python train.py --head_dim=32 --norm="rmsnorm" --rope_base=100000.0 --tie_embeddings=false --parallel_block=false --init_std_o=0.0823 --grad_clip=0.5 --warmup_steps=0
MLP neurons of a small language model. Each row is named by its layer, matrix (gate and up: input weights) and neuron, and shows model dimensions 16-111. Each number is 500 + 50 x the weight over its row's rms, rounded and kept within 0 to 999. Numbers have three digits each. A neuron's up and down rows have the sign that makes its largest values positive.
After each neuron's rows, "fires on" lists the tokens most often at its 100 highest values on Wikipedia text that the model never trained on. A number after a token or word is its count.

L6.gate43:498548460436482587569562418416480542470522422452411554427515544500488502546419580370413445535487478564498501455503496460381499513472481514568460496471472530601458534650519506464434474529481558479496459524534438550562502544462491472452468604547506495501462558553569504504517507564443462500
L6.up43:571575527457534540535534465594591520547495475484506512512453558574457504558531482434475549471401476512496506537508571505479583556557403469451612456467530484533428493513517535485407575497502558522479414516580503484613491455539522451377459462475476425406492534486480473403454485543538491410
fires on: " \"" 94, "\"" 4

L2.gate554:434474571524443547518515534507442461465534478518485580449524484545521501475480570512528492478450497521445418470614583478513467520459507512407471532311468544494462506508458408413571527560611506498506421512522545577544510509506479504490451487557529482513511499447377479433460511527538538502
L2.up554:566422515436385526462641485527504533476565481480438500470499434498529488496566420515445514498542507463552523484372542517451471573528594406551491464499328501453481429392402489518510530503445515511480502500492553481495519585526503634438474500562484585581516487524507505514486456492462441555
fires on: "b" 55, "or" 20, "r" 6, "an" 5, "i" 4

L6.gate247:476468520622351499542498502482553498481565487443503534589462552564496538465417430481448410549506427491497448513502481512552457490451575451539523468499512418477597499570532474526479549445463498374538584485529425463480464515427498446466538494512488412460410471527537481479617498419502424526
L6.up247:534553505507447500473461496390463456458420498477462427506486537551536417539416461475508613454524511507493451474545492520590534547528507495564481526522529548438553600515448503553502439519496545499452511484364510447504546471380527462506501494462549504455467383501496446427498468446487537462
fires on: " prom" 14, "c" 12, "te" 9, "at" 9, "qu" 6, "ch" 6

L6.gate186:588395458383433401576534502464518405486464486517488465483554500451422467426496488460491540575603558454454586482473426471462553483562502585489491499517532433469471506412556490531529490521468467475504514511564486436540466469538495485489550509578465480555507509491413495533425449504512560627
L6.up186:577477525495550529526531506485517450506488552462538586434597562414517527500491608437452443571513524547504550527498494443440555487478457547469421481446564421491475398519510506485497477454490489437543568427530458495490474448538553508388519547442454464574410542569473465413522570507464497533
fires on: " |\n" 55, "|\n" 24, "|---|\n" 21

L2.gate215:496511521559498512521517615523644519403546506505502498512502453459483545622412522536508544501528532533501488469559434497540557524477555516425478499456444578493485538533529477496468528523458422547500556478398487524566550443488564443510372469398575515457574486466497484448499646495473523473
L2.up215:445562495580473516505549435519520567560500467526525520554526417457537457474495546445462413570521399515410522511569422413445491509431490465542515438521428494551612482492527462539335528555504508456474577538560589503529462512537488483468468536580583403580527505461533531520521437536496452544
fires on: " this" 28, " This" 23, " of" 19, "o" 7, "le" 5, "i" 5

L6.gate387:503526552484530519572431483524454463492466515544453481476503501558462503525474549548502450551566536398510501529501536501472467401524482596487434492482509465443498522455571506510485464551434456391501478466555489462464535466534563516539519491407531542526493440524521531514542477477571510595
L6.up387:482482475589541482598482465510420494545490531507417494438541503496473471452449548531576555502482451586474613457449447523482411406563531500517453524512446479464424654439502517505525551407423470420523468544537465461442472485494597466590425564469424507526374511568552520512554616535546526503
fires on: "v" 14, "it" 12, "en" 8, "ther" 8, "urr" 8, " Br" 7

L6.gate318:341558497423535439474442517587462449456501627632401522465569461467485533494538561515426567489507543552540507531517546513521487502512422518564472521395481564585486485414533500494463507441464539485550465505564511521402510502516524495455393578416383456411552572466550509559485475528542528489
L6.up318:508550577562556517544472521507515464479454398565523436424578534518450506580541554480344466487569454595496528527560482505477440410452449504480471538530504460583460512534453538489522534547453599611541447442471538464374471469453524421444446570455451565470520460428548480488449399566547512511
fires on: "ar" 14, "al" 11, "ir" 8, "ank" 6, "as" 6, "y" 5

L2.gate11:513491614548493510424494470522509396398502478429421601404562502542531435494415503386470581499460502517490475494493454498436369457495502522526514527511423505485502523517473503444453462549522532479503478528427491570499453565540438484528509470526490422476500528528485552470477402547482544433
L2.up11:483513545530470572504558434486526496441547494435478596485541608582496513454495499514515506519547553502501437509409453570479534416503581481486466475495406468511513532514463473438538460532517556446459478454533523453439497434513529496492537579504485518504583360493414548533492440533585441497
fires on: "r" 14, "or" 13, "ran" 10, "up" 9, "um" 8, "ur" 7

L6.gate503:385553529533547449382512594414386420498547545520464548500525505472465436517560463532478607454443524514561513599506572499425412648597476497518515547533504502459521438492553491468510510498516502479483508452495397460479469458504461512538467497409473599497501537454526590493449508530459404467
L6.up503:488483559598592464490469559462542486480519413472437516504481430480527433537552476520466588485466531602525596550553568573500453608552518492492527421553418521494484488451537474559518507520468506515518377507524489539514436520454449483449554497426553492589472526448556499486459521469564526532
fires on: " of" 22, " and" 13, "ir" 13, "ic" 5, "al" 4, "ical" 4

L2.gate590:420544448581520465474508458456470501470533500494506451476485460497380475547560491491512515465471360477498557551547470538543596488448566558454468440525517507516484459575611525478540498479483434511559495612493510516494592426572421462486390534530442444464499484539513497579504517603485493553
L2.up590:476546513544507530434500460506478485442644577541465580488494416528412457459503492489455417495538421500467389528456366490550486521498492431564511537513413553500459444449526529471431509594492475540569467500443462435483472495538509611471548560502519420531549408499442515514478466564495529527
fires on: " this" 38, " This" 22, "very" 12, " any" 10, " each" 9, "is" 4

L2.gate378:452400450586505456487511480454534448559532476400529516505510348523512409561526472497517478536585544569457503471509423486524581466503468518494362523442432542499402447483543509528401467475481450542476490538447459574556529470530504488515427561507498536464492548582584481463496455484535450513
L2.up378:508511516498502451471435549521522463419508526502495461507593588565465492519507584500472517548516518528397519581596417496481498489525555525506499539500506533494662491464498510434457479479414568467394574347435492493529539518539465565433555416542535476510579473479488514475477463518479486448
fires on: "19" 22, "m" 22, " " 10, " of" 7, "ing" 6, "h" 6

L6.gate296:454479479506464549434544458514527499504621489422536522490506609461423553502496486488481550389499482392525450560476587519642509462571465452575439479541440480492531530478445634422456480395530541471484477453388458473476419468602448499476457510591475429515535494477506556392536526503524567522
L6.up296:539450472480536453535500524490452427486521526461470564536481557451575508559556500466472453431463493504523479473492559464568511471531480545526511561482433511466490400577469548418418424450540548507471490508491583499367473481543526523495432630516512494499461388471521477469513539575394521583
fires on: "," 62, "im" 11, "air" 5, "or" 4, "ul" 4

L6.gate319:511425503447502466457487557456485461515495449520451529555516431482506504522502547486459464504453488570494388560618572572522427559419534488571527408579540558496480573468506460477449613508551444401532415481586469472512529461401513530552514534505442533441544612471461552471427513478500454515
L6.up319:471419541526517557500545446437473557537473475457506512477467442476508502416546576445439568554477474548549476532444479453443523532530572462405564389506489455452487480517475476582576578494392508539398537512473390551499495564581569536364583448505422505525596472456479572464531424475436505488
fires on: " as" 65, " became" 9, " wh" 4

L6.gate412:489530469590448516463511451509516464614434464523460574511362557520473384486527450487380519521518540462474544469490406578457474557469497494498454598534611529468702538503439515481437471604538495489467503505425424519457538556468479406522520529484510519517498511456499563462537408539483498524
L6.up412:472504494498474647547544522526425529452436420509486570416437552518589447470392558472396541449531573447494559437526490521597477518511466516580498471531451440458515524440480388454526477418498516466466510497457448558409478561585515489529484460513476497529567448453463502437588417532474447523
fires on: " I" 38, "ou" 17, "I" 5, "h" 5, "ur" 4, "or" 4

L6.gate274:563493541447472438598621495444513397475453514531540562446504513521461515554581552447440506526593500553524507525502521372423483563431465618546496397509438510470462494493553484460531512489516508513495424456553618510490529547483535539445443501566503486588472624487489645463468473502510458415
L6.up274:512475487463479501554535503466579424504370577498562557530514525545522439483432527488449518479426514506478592550463509441460573475515513609513481522505500383552490478555583476549470554500394535481476500476501477479570449535503499518502453490538481549468460545518439546535485505591473577419
fires on: " |\n" 99

L2.gate588:455349587434549543481605423410403478476496540544473505523466518529510460456426469470551560493546508426504570528433520539467478545515488437468462479425549491407450470523586528514438503539425441479478512523549444546530457622482474474454444540552539539597415467575451492489482550429460459518
L2.up588:450374457428526404464452475563495520516520520505596567479493608531524487499487500564592488461540498552394497493554441437477491428584467481505474562526449528473525519585504488503494396495487468516485464513485502456459466520498505444502424595483510440539493421497484470496560457513451461461
fires on: "–" 30, " educ" 15, "ubl" 11, " polit" 10, "fess" 10, "duc" 8

L6.gate316:516493515528522397427494520375455472490422412474475506526515480417439560455482617523449614476461525470392552513463541485489451547505529431504483449445568466493487443499490517536499578483519469501449415480487477418479525487529489501435523529528537491455515583429489554500520460522500455550
L6.up316:553444543518476507513488516415442507478410410432482469483410349461443440547586411412431545455521492677482483517494599499525494490485532527525557421446509524457428435464515533460457561530445496492571455485498510444474506517470496511468523506376476485509538562555502473552479496495548475505
fires on: " as" 21, " and" 13, "ed" 9, " became" 9, " a" 6, "ing" 5

L6.gate629:476587512490554510503525457537542479540462394473369400500511525559459543524522479534379554553520466491520560510502500501468442427538467449498505433486486587482546441530486590498488537461468575432482530510537457452468413538428452431455541572572496469525542519454472413589442461438535399570
L6.up629:580612455525481534510545532529515390552450508477474553509522444522461598493553451510499464523559554508567577506496468453504544540585470508497518483432445608537553520561480525520425543569480554447516462442489524457463542426440466441481434517594524468510481498601486422515367447540515472495
fires on: " and" 30, "'s" 17, " by" 16, " with" 7, "ed" 7, " –" 4

L6.gate66:505498494549483435479403503438477482493545615552474499413439489578472478419589524507478532515488447507587510489404534427451467477488487520496501468537428592539495516508487561569471468435508462467442495508533475446464520441507495536489513513553508499448465534410477445497427408538430474601
L6.up66:517419506606452477468487489472494440531486519460431464465491455537466512510520567572467508519609523526474532507483462473532509505615549494496519419475455651535465567467576490578471587418378469400629498509453499403530476515496510474431506511468515534487511493449486368540546510527563437589
fires on: "ing" 33, " and" 9, "ed" 7, " used" 5, " with" 4

L2.gate243:577541491592442483457593510476492435511423498448522478489538539506471531468617474562557487476470568450436385523524355525506520458478552547441474469524535418513465517480454485455520554484560509439499387519544488468481513503536524556443416434446575387532478502596546622503455493416513503514
L2.up243:518638453570457500386584556533540453526483482434524465468497464515453547479490491579521460506566528463387451525541486444496581427462474578438488419526526467518521531504455565487514536497534554425471446520521489467497569593487504556420420460420534444540485483620519591504425520390497511426
fires on: ".\n\n" 86, "." 6, "\n\n" 4

L6.gate56:488450487408486579493510428507528432399511467504568611571475518534484425554491673475521548523554478576483648480563603504472518457406592518519378520550403494556436469422535437518502513516509487444438478450363461507468468530535506518483435513539463484676414493536469519505495528392480474518
L6.up56:519514474461507512536505463537447491598489560442557513419412523417448369544482492516459432535471485454458490425470494499539515544548493510528470463475521429556463510391485492483523515448592510520526436519497430511577511446534488406456453457582517436657446466539479471531407443465490444528
fires on: "-" 25, "r" 15, "." 9, " Mc" 8, " |" 6

L2.gate587:522570505513424573457586540508575402503567497459543493438416487479471524508529448527566504433500565449444399526436417408525564505440554556517480527523530507484555513435504507401516504460591531487551426560498459435478530522541481538414413466499471430469420501555424591459483544409486463499
L2.up587:552633473473422563431643523518573466582516508507500516492454472495450541523538488548520502574532491480414426595535432472538509438520510656459503478514482425510491525479485512492462499514538538482525489489526449411541552522495450522395477421442505470501463468561507614478454493445489489471
fires on: ".\n\n" 87, "." 7

L6.gate636:472517522481472566562491578517483438492484386409417477481498532558514522471402542569475513514498443497473519566557429486582465517523507452481482493457436552461538459560482503523519494432461433462538490421491489445559510521531535517527502521580531454473478603544499416567457546474554503492
L6.up636:497526503504509475502528536422454464483438535452557486463444460392390456366523514415406394545444471410493495491486547479496463432460501546517559499498448540522484501495425589490422488529481420485574454508420479420499479508536530523518486511488460503435517478532526438527479513455521529500
fires on: " and" 29, " (" 17, " American" 12, " –" 11, "," 6

L6.gate602:516548510490440517509475427482510395622450496477516554426527460606480473478433508545498546539540494536475494480476482416477450460577456533546510534471515501493462537439478506491405518482557429372438414424472505455565494405453476495461437508507403461579540529525482524496540592402570433509
L6.up602:470605461407419475499508530600489539590502468495500529547542509482448484527449545484568477496491510494421408465496527438528498542469536521528471403451489481452526511491568520508457476451506531471492520484579530469557540475587443451451483608521479480551419546455460497436412480350507529529
fires on: ".\n\n" 24, " Mc" 14, "==\n" 10, "o" 10, " ==\n" 9, "." 8

L2.gate415:593450488477602446492392478498483421482472450528558475516491390582444493437469530461500487479484419548508554433502598419443528465596466479526525561513467522544469482522462446359476482489536527592458484437483411442439591552543560510502497500499474445505544503460490578400603510591555486454
L2.up415:389545480526446452432443519505472487537509484472508512517458504495461447537510361504539461489528508438443554445518525472530545524528502466500529525345514493493543500474498639441548479443505478598460448535466533543444545515483492433496420476536589561464484504468609582620493562467422571444
fires on: "s" 54, "a" 23, "ro" 9, "as" 5, "ants" 4

L2.gate628:473426521451439422563528428466449433400510480490485513472519478567489446485496521519402510531450404493578464520565546403496531449512418518512488582509405474537473505520557522521450439503549528574523536673551570579530495510422558601538531451576474511505548510488340494466538529580425519507
L2.up628:503542515494468448457422495517480520467545519594488491532465525563521465495589609519494495497629435470623521520504506422480485599492472494518598473542489540395478504407486605506588532449530524548384421444499532587555496431475472455469476510510497480562474494413516511490519570447462576473
fires on: "g" 19, "and" 11, "o" 10, "as" 9, "u" 7, "s" 5

L2.gate437:500486458528477509443554570491385533473460562471630446508503408522454443496479508533510549405480504502479515548448461602470575533519451484390463471450535468599570506445484395586437411452459453510564473658573456469398593532554378466476539439528473393473477471560424493481490475487454494557
L2.up437:544541446557504493455497569399553466493565559520530488428473541482489439508506527488519512589571491531446450632533491489486534481483540574588475465568563549487577600420510434459435536449491483568441424494544563484483510487476455435357521486452569409570511519590453561587492522526513512485
fires on: " and" 19, " a" 14, " this" 13, " This" 13, "\"" 7